From a checkpoint of a small transformer trained on Wikipedia.
Architecture: LayerNorm before each block, learned positions, no biases in attention or MLP, normalized queries and keys.
MLP neurons of a small language model. Each row is named by its layer, matrix (up: input weights) and neuron, and shows model dimensions 272-335. Each number is 200 + 20 x the weight over its row's rms, rounded and kept within 0 to 999.
Before each neuron's rows, "fires in" lists the words (lower case) most often at its 100 highest values on Wikipedia text that the model never trained on.

fires in: "with", "the", "mike", "a"
L3.up47,201,183,171,203,199,238,207,216,225,164,182,186,190,160,217,185,219,225,198,190,232,196,188,194,190,215,188,238,213,218,198,178,230,194,213,187,247,213,216,190,196,225,241,226,208,188,189,183,188,196,185,190,230,189,172,230,173,184,211,176,197,206,186,209

fires in: "for", "their", "s", "its", "by", "his"
L3.up766,195,178,228,204,192,189,222,176,221,200,197,202,199,203,212,158,218,226,213,201,174,199,200,178,233,197,176,186,207,214,218,233,218,192,182,220,181,208,229,223,218,186,189,213,170,178,201,194,174,213,166,182,211,204,198,207,203,209,219,201,207,181,191,221

fires in: "w", "e", "c", "i", "s", "de"
L3.up2863,218,188,188,192,220,173,182,192,192,172,228,213,193,182,233,190,188,181,209,172,230,175,186,206,202,232,182,199,191,243,190,227,190,185,209,192,198,207,230,194,203,209,231,210,184,229,164,224,205,219,230,190,202,195,175,225,199,226,207,185,225,215,222,241

fires in: "of", "and", "lanor", "randle", "conley", "gobert"
L3.up1448,206,195,181,213,237,180,208,206,226,211,196,200,180,187,226,225,208,196,190,201,210,212,181,228,202,190,205,211,201,210,192,189,241,208,203,209,175,209,228,190,206,191,226,181,171,163,194,177,216,235,168,212,213,197,192,216,170,196,226,238,205,220,202,199

fires in: "the", "of"
L3.up1644,223,207,201,169,214,173,213,217,190,207,223,158,190,192,212,194,212,210,252,208,212,195,203,168,204,172,191,197,188,223,196,217,205,185,193,186,214,239,233,208,189,166,175,177,188,198,176,212,258,222,189,177,210,176,185,205,189,198,204,219,194,162,202,243

fires in: "in", "of", "million", "billion", "the", "his"
L3.up1942,205,193,202,159,215,204,256,202,182,230,239,183,160,168,209,199,204,197,195,211,196,180,197,179,203,157,215,196,190,201,181,178,189,185,183,175,186,221,214,188,250,205,215,195,220,213,164,213,229,172,191,189,213,174,197,208,205,194,241,243,181,203,151,192

fires in: "in", "the", "renamed", "also", "as"
L3.up400,225,150,220,185,194,206,194,197,149,198,179,181,199,215,244,219,188,208,202,206,209,185,206,243,196,231,212,211,185,214,175,214,174,204,175,199,230,215,215,184,182,247,212,171,175,239,192,187,227,189,155,195,184,184,195,213,198,200,208,204,201,182,205,219

fires in: "s"
L3.up841,219,179,189,222,214,187,204,223,188,178,187,192,182,172,226,220,209,205,191,189,181,189,201,211,226,223,178,185,186,199,237,176,192,186,173,209,177,217,203,204,175,211,230,195,183,171,170,219,219,182,227,219,216,196,220,182,234,196,223,207,221,184,213,206

fires in: "of", "plant", "s", "forest"
L3.up124,207,211,178,201,194,215,235,194,184,181,196,182,165,199,215,204,213,219,165,202,185,179,171,198,193,175,193,186,195,212,208,171,193,189,196,178,202,210,221,188,200,221,187,186,186,216,192,194,154,189,185,200,224,209,191,206,244,202,231,210,184,224,192,196

fires in: "with", "a", "an", "features", "contains", "the"
L3.up1396,186,218,208,223,234,226,233,222,206,194,201,195,209,185,241,207,238,174,226,185,225,187,197,195,187,174,195,224,213,221,186,198,191,206,193,211,194,212,242,201,181,230,213,190,190,161,170,185,208,199,168,222,195,171,150,223,180,178,199,183,188,215,193,229

fires in: "with", "by", "the", "against"
L3.up2122,226,178,230,229,180,194,239,197,189,219,204,183,195,187,207,182,236,224,225,166,165,205,206,202,227,188,189,190,193,182,219,153,211,203,165,194,191,211,222,185,203,201,190,216,226,176,168,187,189,206,174,227,190,178,164,206,180,192,209,199,151,230,205,187

fires in: "a", "her", "strong", "no", "his"
L3.up487,205,196,208,185,209,217,158,201,206,198,174,220,186,195,245,213,197,182,209,199,193,199,194,175,179,214,199,194,145,207,219,137,176,210,191,186,218,221,253,213,214,177,199,227,182,243,177,198,201,197,168,200,179,195,206,191,188,189,225,207,186,198,176,235

fires in: "de", "of", "van", "at", "st", "san"
L3.up1808,231,205,210,207,237,187,200,201,188,194,197,192,228,172,216,198,213,169,168,188,204,188,216,214,177,219,161,196,174,222,226,187,197,178,164,167,203,200,220,196,171,172,216,193,207,187,190,186,189,199,165,226,203,211,196,175,203,207,232,223,225,174,188,234

fires in: "0", "8", "9", "36"
L3.up1055,189,192,185,183,219,224,204,195,203,202,197,177,179,199,245,218,221,223,204,217,206,206,178,179,179,188,223,205,196,211,180,159,222,162,216,204,229,219,238,185,202,209,206,201,199,189,150,219,155,171,210,171,170,199,185,179,209,203,206,216,215,204,207,207

fires in: "of", "from", "for", "since"
L3.up2511,197,221,218,197,238,183,211,195,199,177,181,202,191,200,214,174,167,235,165,196,191,165,188,201,201,182,175,221,208,201,208,178,209,178,185,205,180,205,197,178,196,212,188,255,225,209,201,165,238,211,207,204,205,198,178,227,202,188,183,221,230,229,146,199

fires in: "of", "km", "at", "m", "km2", "to"
L3.up2865,198,210,205,221,206,202,185,173,184,179,189,177,164,191,203,213,239,217,185,203,175,218,205,176,185,139,189,181,219,230,207,165,217,161,212,216,171,236,243,200,228,188,163,172,225,228,179,187,215,164,239,145,206,171,201,224,196,168,207,206,196,219,177,217

fires in: "5", "6", "4", "8", "9", "2"
L3.up1099,200,175,229,180,244,216,192,204,186,191,189,202,214,156,217,214,194,214,230,210,195,184,161,184,228,182,192,227,169,225,202,157,180,192,239,193,202,243,243,205,201,193,209,216,197,236,189,233,226,167,200,184,174,166,210,191,190,203,186,203,187,179,178,219

fires in: "the", "australian", "of", "many", "states", "s"
L3.up2748,184,164,190,197,235,196,186,193,186,220,232,216,173,193,185,222,228,196,215,192,191,216,179,136,204,182,187,168,180,230,196,213,232,208,165,163,211,210,199,174,195,206,217,216,144,199,199,213,215,184,154,203,234,193,191,204,208,214,198,216,199,190,186,227

fires in: "the", "at", "above"
L3.up278,191,205,190,187,206,215,180,210,221,215,219,185,202,193,203,201,229,196,238,220,207,205,186,192,141,215,189,208,229,195,182,185,187,206,146,165,158,219,185,167,214,204,226,176,189,210,225,207,215,184,171,202,217,162,196,236,199,207,194,190,217,201,179,194

fires in: "the", "after", "by", "following", "when", "until"
L3.up1923,211,187,233,205,226,192,171,180,166,227,218,191,222,209,195,213,218,169,220,197,195,207,195,178,181,150,210,204,191,236,212,174,230,185,179,180,196,212,162,195,165,197,197,210,193,189,195,209,190,202,170,224,156,214,201,197,173,203,220,178,180,174,191,217

fires in: "of", "with"
L3.up2356,181,208,197,221,250,217,233,174,188,214,178,203,190,210,196,212,227,202,169,179,194,178,186,170,183,192,211,212,185,163,187,158,227,185,213,181,222,219,204,204,220,204,222,213,204,223,205,210,210,216,151,207,228,178,177,221,218,208,198,193,212,203,175,226

fires in: "the"
L3.up2710,212,162,186,201,220,191,198,205,192,210,178,195,188,201,180,196,210,216,221,185,246,199,219,192,201,188,174,222,214,196,202,201,208,191,232,225,235,218,198,162,195,230,216,215,186,184,163,158,227,196,205,205,227,203,223,197,194,212,235,164,187,192,229,196

fires in: "the", "his", "melendez", "result"
L3.up1728,203,195,209,198,173,191,201,198,208,201,177,173,214,172,221,209,230,230,197,180,198,190,192,209,203,193,164,196,221,193,214,196,200,198,221,212,214,187,180,152,191,200,235,226,175,194,169,210,191,195,184,189,215,210,176,193,164,204,222,182,216,177,218,204

fires in: "the", "w", "to", "length", "his"
L3.up1877,230,179,184,179,225,181,208,213,205,240,191,202,197,230,185,203,216,188,209,207,214,208,193,210,215,179,191,196,192,230,175,177,240,212,188,196,176,215,243,192,217,211,200,223,194,210,190,211,199,229,177,187,218,219,200,200,195,183,232,186,237,204,201,161

fires in: "his", "my", "their", "s", "her"
L3.up1408,206,186,204,167,203,210,210,216,182,194,196,204,197,203,225,176,196,214,214,204,236,201,185,186,161,227,175,185,176,223,182,207,197,196,178,198,196,219,220,182,202,204,200,206,161,209,201,230,193,197,155,183,213,149,175,209,219,197,245,197,231,170,196,242

fires in: "not", "to", "was", "also", "were", "would"
L3.up1721,204,186,210,185,227,223,201,194,214,195,199,203,230,154,170,156,202,207,179,242,173,208,205,194,204,220,200,234,205,226,201,206,170,195,186,184,179,198,277,219,197,207,195,216,196,184,185,221,225,228,174,178,231,199,213,204,203,197,230,221,199,154,161,198

fires in: "to", "would", "not", "could"
L3.up205,206,185,166,220,225,234,145,202,219,175,207,179,224,208,181,163,185,197,205,243,219,177,187,145,198,195,206,204,222,220,208,184,190,196,210,202,189,201,204,198,177,184,201,201,196,197,199,217,196,193,150,229,219,200,168,197,219,203,239,191,190,212,202,215

fires in: "in", "place", "kenya", "barwick", "seattle"
L3.up865,178,207,209,181,244,159,209,195,174,203,201,177,186,196,183,225,150,223,194,198,165,166,188,188,205,209,167,195,162,180,180,223,226,171,202,166,174,205,211,195,190,223,163,199,189,203,187,191,225,252,181,192,246,179,173,230,206,221,204,208,190,198,217,223

fires in: "the", "my", "its", "a"
L3.up2874,185,221,195,163,236,186,183,234,172,183,202,209,206,230,220,228,202,191,216,215,204,194,189,180,202,217,167,177,180,229,182,178,224,187,197,179,170,213,246,189,185,206,191,203,167,220,195,229,220,209,151,196,203,195,213,199,210,195,231,193,203,201,170,220

fires in: "to", "and", "or", "until", "term"
L3.up1257,223,161,162,187,211,214,207,170,188,177,211,192,205,174,217,172,232,201,206,200,234,227,203,196,176,204,197,179,147,220,199,188,188,209,194,201,210,241,180,212,160,193,156,217,225,198,186,215,194,179,163,198,206,174,197,207,166,193,245,228,187,178,214,185

fires in: "second", "top", "fourth", "third", "fifth", "highest"
L3.up2677,193,193,196,199,193,193,208,186,182,222,187,215,208,228,220,197,192,186,216,215,257,208,190,199,196,205,162,156,190,235,212,195,217,197,206,152,204,207,217,183,200,219,218,201,210,165,191,183,199,207,184,195,189,165,214,179,189,202,235,189,177,174,201,209

fires in: "the", "in", "h", "a", "through"
L3.up432,224,211,171,183,201,174,202,201,202,212,191,192,191,182,236,229,193,208,188,163,213,211,190,182,205,184,221,155,210,214,200,191,231,195,174,198,197,229,195,218,211,196,186,201,184,205,190,214,219,193,178,181,222,203,200,189,221,197,239,250,177,214,208,219

fires in: "the", "by", "as", "this"
L3.up268,206,181,191,205,209,242,228,219,193,197,226,192,180,157,180,197,219,188,192,171,205,199,206,219,210,176,192,203,201,214,196,183,180,214,171,218,197,175,178,211,200,173,203,222,189,176,166,207,217,213,201,186,200,184,213,181,207,204,240,174,173,155,202,208

fires in: "of", "in", "de", "the", "at"
L3.up1645,210,202,207,222,206,197,187,187,180,198,169,205,211,187,198,202,215,203,208,255,204,194,192,199,205,192,169,175,226,151,160,194,218,193,204,195,199,218,218,203,191,185,210,160,195,195,162,147,201,194,168,219,184,167,180,226,216,210,185,182,208,191,201,204

fires in: "of", "the", "de", "du"
L3.up1914,213,177,186,196,210,183,170,184,176,202,189,183,188,201,208,199,224,235,203,201,180,189,185,162,240,166,188,190,201,176,199,196,187,190,193,186,231,227,192,183,187,202,183,184,212,211,185,190,186,231,229,246,239,219,179,194,218,204,197,206,230,198,196,165

fires in: "it", "to", "re", "they"
L3.up2362,207,194,173,198,207,207,195,205,210,191,217,172,213,181,166,156,193,190,200,222,177,182,197,201,200,188,222,179,194,206,197,230,188,170,205,190,184,237,217,205,207,194,189,165,198,204,163,237,243,184,185,169,201,202,225,211,203,202,189,210,182,202,178,248

fires in: "0", "1"
L3.up2370,197,210,225,186,150,181,232,172,217,193,156,187,182,176,208,212,172,211,177,223,154,213,187,166,204,205,185,219,199,179,225,215,232,190,174,172,189,237,193,221,185,203,203,213,216,202,212,164,197,190,191,189,207,220,247,192,206,199,217,152,187,169,177,214

fires in: "that", "on", "at", "with", "building", "which"
L3.up2309,209,196,214,183,222,192,175,184,166,217,192,201,199,200,184,217,235,230,192,202,178,199,188,211,179,181,196,231,200,209,217,174,173,214,182,180,209,211,255,188,214,193,182,250,200,170,191,191,201,185,171,230,220,179,203,210,208,191,188,209,224,188,184,220

fires in: "the", "lanor"
L3.up1986,206,195,213,194,234,195,206,224,211,194,215,235,169,200,251,238,176,188,202,207,226,216,179,215,221,237,191,199,212,203,186,175,169,181,188,184,210,201,233,186,172,184,156,234,195,218,184,233,213,204,167,232,202,174,239,176,201,195,270,223,203,175,172,217

fires in: "the", "a", "his", "you", "him", "it"
L3.up683,217,218,190,170,208,187,189,184,204,195,204,204,212,229,212,204,238,220,219,203,192,195,188,200,204,222,176,148,189,205,228,208,189,207,188,210,220,219,219,194,194,188,206,213,167,191,225,210,230,189,203,191,197,179,175,156,235,220,216,218,186,198,215,232

fires in: "of", "on", "the", "a", "up"
L3.up1801,200,208,202,164,208,185,246,199,173,219,196,219,191,221,210,175,226,237,199,226,171,224,186,188,212,179,191,205,204,187,223,188,171,195,181,172,207,227,226,188,190,200,200,200,169,195,198,172,232,225,178,212,183,199,213,203,200,166,222,194,197,192,198,192

fires in: "1"
L3.up633,214,200,235,203,201,226,200,206,219,214,176,195,189,203,208,225,218,198,229,230,192,221,180,189,238,176,219,192,216,170,200,192,202,214,156,193,195,216,221,201,209,188,190,197,212,214,178,184,208,196,202,159,190,213,230,192,225,200,185,186,215,184,199,189

fires in: "and", "the", "or", "particularly"
L3.up461,195,166,161,208,164,252,199,200,231,197,201,204,204,181,196,239,224,224,198,200,213,197,196,212,189,180,194,229,175,218,231,212,185,208,215,214,192,206,182,215,199,225,222,248,205,182,160,200,188,174,166,209,235,172,189,181,188,200,215,195,192,190,187,206

fires in: "the", "their", "a", "to"
L3.up617,229,203,211,171,188,188,225,231,166,229,178,193,225,220,175,207,201,215,183,172,151,226,191,209,211,184,199,184,187,205,223,200,202,198,213,176,193,199,202,168,209,219,185,217,215,195,181,175,197,212,171,192,190,176,173,214,203,173,225,197,218,195,218,208

fires in: "0", "4", "3", "1", "and"
L3.up2012,199,188,184,222,168,165,210,203,224,195,180,178,212,197,205,217,218,197,190,190,186,199,178,184,187,220,188,229,173,178,188,207,179,217,182,213,189,206,204,187,180,185,219,178,220,210,191,176,212,191,192,183,186,165,220,200,194,180,206,188,181,209,208,215

fires in: "and", "the", "through", "in", "of"
L3.up1017,223,154,186,217,202,174,197,193,205,192,191,173,197,197,161,188,211,196,200,170,220,194,181,215,208,220,205,189,177,229,204,178,214,203,144,209,181,205,244,193,214,240,199,176,171,193,193,177,187,175,170,216,206,152,207,196,199,203,213,210,193,185,171,221

fires in: "the", "a"
L3.up1765,181,199,196,200,209,164,194,215,191,182,199,206,210,200,180,220,199,204,260,178,215,196,171,192,198,230,196,197,175,178,210,218,214,181,170,189,218,211,221,194,228,206,183,228,162,206,213,217,195,196,191,218,192,191,190,202,202,213,212,205,212,189,201,218

fires in: "of", "and"
L3.up1043,220,224,214,201,258,202,252,222,186,211,194,179,167,196,207,210,231,190,194,257,195,217,203,148,210,209,193,190,189,230,239,191,193,207,208,202,220,230,187,217,193,177,190,203,209,210,171,184,177,231,166,174,183,204,167,196,209,202,191,193,168,177,191,202

fires in: "to", "the", "a", "with"
L3.up352,210,187,202,165,227,197,183,214,223,177,156,209,227,213,192,196,181,196,194,216,181,184,199,220,225,204,173,211,212,206,217,195,183,180,189,169,183,202,212,198,155,204,209,232,181,175,208,180,224,186,161,225,186,165,233,201,188,217,218,186,211,183,199,188

fires in: "the", "by", "to", "of", "young", "for"
L3.up843,181,182,195,211,211,196,167,190,209,193,182,186,185,183,203,176,217,189,172,206,172,181,206,156,211,210,203,188,161,182,193,222,188,211,203,205,223,231,206,207,206,209,193,211,173,176,194,207,216,206,191,217,181,196,194,218,210,183,213,193,194,211,210,200

fires in: "and", "the", "since", "from"
L3.up1523,206,143,200,210,191,188,174,213,183,189,193,180,222,213,205,210,195,193,256,203,209,214,185,238,214,175,178,218,188,195,191,190,200,190,194,229,189,221,224,185,178,216,235,240,216,200,209,171,214,189,147,188,210,200,204,215,171,196,206,214,197,212,184,180

fires in: "the", "third", "to", "second", "from", "first"
L3.up1575,203,155,215,204,234,222,182,208,182,204,218,199,211,178,198,207,203,193,231,170,199,177,199,170,184,191,183,213,162,231,171,208,241,190,184,168,230,205,245,176,198,213,238,189,169,219,164,205,209,196,191,189,185,173,174,208,174,219,224,229,219,199,179,213

fires in: "the", "s", "a", "his", "her"
L3.up2107,214,196,233,182,216,179,220,244,190,207,187,185,173,237,208,216,212,190,224,175,191,191,221,198,216,194,174,223,210,232,215,181,219,191,185,211,194,209,199,161,210,212,210,195,162,178,184,173,213,194,183,212,193,189,184,224,195,197,234,167,209,188,173,194

fires in: "the", "by", "to", "from", "o"
L3.up811,216,181,199,195,216,193,180,200,245,232,192,206,182,232,198,209,192,205,232,167,204,199,178,213,199,212,208,191,179,172,199,233,206,180,180,213,209,209,199,210,175,220,237,187,166,190,224,183,216,235,190,203,234,206,209,227,204,196,253,208,202,215,223,201

fires in: "and"
L3.up928,203,213,208,260,271,204,178,242,196,215,195,209,218,203,162,178,157,201,190,210,221,185,188,203,186,165,183,173,192,211,228,203,171,195,162,206,210,220,214,211,202,218,159,195,194,224,160,196,205,183,180,207,222,222,172,199,206,194,198,184,192,220,195,208

fires in: "and", "the", "his", "with", "to"
L3.up1690,212,180,186,195,204,190,219,229,185,180,216,190,218,191,221,190,207,173,185,220,193,194,196,208,234,191,196,187,193,191,185,212,192,197,214,196,202,230,209,206,192,189,180,206,156,204,203,191,202,176,200,176,188,196,164,227,151,220,202,232,161,152,214,219

fires in: "8", "7", "5", "10", "9", "6"
L3.up2882,222,185,163,197,215,211,208,210,198,238,207,212,197,205,201,207,207,200,225,171,195,231,190,190,181,172,211,182,213,185,193,196,220,176,243,176,192,197,202,177,242,212,192,217,173,197,205,217,191,230,205,202,203,231,172,233,178,215,229,206,230,184,204,241

fires in: "be", "been", "remained", "widely", "remain"
L3.up971,185,188,186,234,223,187,163,203,182,210,181,224,189,199,172,245,185,220,188,232,194,227,192,186,211,205,207,212,198,172,173,188,157,176,203,179,209,211,238,210,227,183,204,220,222,208,166,202,173,227,175,242,187,213,201,197,193,182,189,200,187,165,169,192

fires in: "government", "family", "public", "national", "state", "him"
L3.up1343,197,194,184,225,216,191,218,247,175,218,186,185,184,212,217,218,229,200,193,224,174,177,184,208,195,209,199,189,169,191,215,195,191,218,190,198,217,212,202,183,180,223,195,222,198,193,192,187,219,252,175,189,184,207,193,196,175,197,205,191,213,201,178,217

fires in: "the", "on", "in", "per"
L3.up943,225,207,221,170,196,215,173,195,187,228,204,185,187,182,193,187,217,194,211,220,221,216,181,213,213,149,170,205,172,190,240,182,186,213,180,192,205,203,198,220,194,184,203,224,248,192,223,179,160,201,211,219,218,158,188,177,217,197,203,185,225,143,160,210

fires in: "this", "the"
L3.up1214,179,226,194,225,245,201,174,236,188,197,233,206,191,192,185,221,196,198,201,209,171,174,201,223,228,178,195,184,236,196,215,189,197,187,204,155,231,205,229,188,189,213,218,215,163,173,196,207,231,220,192,216,201,189,205,195,217,198,217,180,234,175,196,219

fires in: "the"
L3.up2441,187,217,206,213,218,235,213,242,196,189,210,218,189,202,239,232,235,193,204,201,216,198,203,213,198,207,166,207,162,213,198,197,190,189,204,211,203,191,207,197,182,161,211,218,169,179,181,170,242,214,192,154,230,196,214,232,196,210,244,183,217,199,206,210

fires in: "of", "about", "during", "his", "the", "to"
L3.up2532,208,181,248,195,202,189,200,229,181,172,192,182,219,190,206,158,211,228,222,248,164,189,220,216,180,204,212,209,225,171,222,211,171,205,235,213,181,206,212,191,181,241,193,188,179,181,205,171,212,191,158,193,229,193,183,193,192,205,222,170,229,218,159,210

fires in: "0", "1", "2", "3"
L3.up1412,189,198,177,196,185,212,205,174,224,197,225,201,201,190,185,188,187,193,186,230,188,184,214,132,194,235,181,205,183,180,211,213,184,179,190,219,222,202,191,184,182,236,215,209,186,233,168,181,241,235,194,188,174,187,199,243,212,219,203,184,225,194,191,209

fires in: "won", "a", "received", "an", "to"
L3.up2059,209,182,176,186,215,214,199,174,254,194,203,209,224,210,223,217,214,181,176,201,197,182,188,223,202,205,201,194,239,218,193,195,198,209,196,179,201,214,232,211,184,185,240,209,217,187,212,208,181,168,196,203,190,175,202,194,206,184,226,207,206,158,228,186

fires in: "that", "the", "which"
L3.up2195,223,178,201,207,194,148,160,204,200,183,189,196,202,171,203,239,180,207,204,183,214,204,194,216,199,183,171,203,201,202,179,202,199,183,198,169,194,216,205,206,199,216,193,241,167,161,206,193,226,195,212,174,235,194,214,215,221,208,210,233,211,201,221,259

fires in: "to", "the", "in"
L3.up299,220,166,160,169,241,224,173,208,202,202,187,151,184,225,218,237,224,168,198,216,209,184,180,188,212,165,167,205,145,198,208,172,215,211,200,194,203,201,204,181,201,169,197,196,211,176,160,195,221,173,207,169,190,199,173,209,233,208,204,217,185,195,181,215

fires in: "in", "of", "at", "and"
L3.up3032,192,191,210,222,230,175,203,189,204,195,213,198,179,212,213,216,179,233,187,196,183,214,205,171,192,206,156,168,198,163,199,187,201,204,217,183,192,224,198,235,209,208,181,210,219,211,216,173,201,204,178,192,250,209,191,168,214,167,217,216,222,225,195,192

fires in: "january", "april", "october", "february", "december", "may"
L3.up2297,198,178,208,219,198,192,198,210,195,237,190,189,188,208,207,220,232,217,198,223,201,184,215,200,201,160,179,236,238,175,182,178,212,178,218,185,151,213,209,178,158,177,206,219,186,228,197,160,211,210,223,204,181,205,187,212,166,245,210,154,209,191,203,207

fires in: "black", "26", "african", "white", "american", "freshwater"
L3.up2193,188,194,204,173,171,210,197,199,231,205,168,170,220,186,239,165,227,224,198,229,196,205,180,181,201,181,207,175,195,223,193,194,171,174,150,234,217,216,186,200,204,235,196,223,207,229,189,197,193,182,210,200,195,173,231,206,200,214,206,237,187,201,210,215

fires in: "de", "la", "dehradun", "di", "y", "at"
L3.up1050,225,219,190,195,219,197,207,195,177,181,201,202,186,215,194,211,235,203,204,178,217,209,207,198,170,204,181,205,192,213,206,137,206,181,170,218,174,211,228,175,192,182,188,195,192,202,216,202,181,205,183,189,219,167,201,211,198,195,211,225,225,223,190,210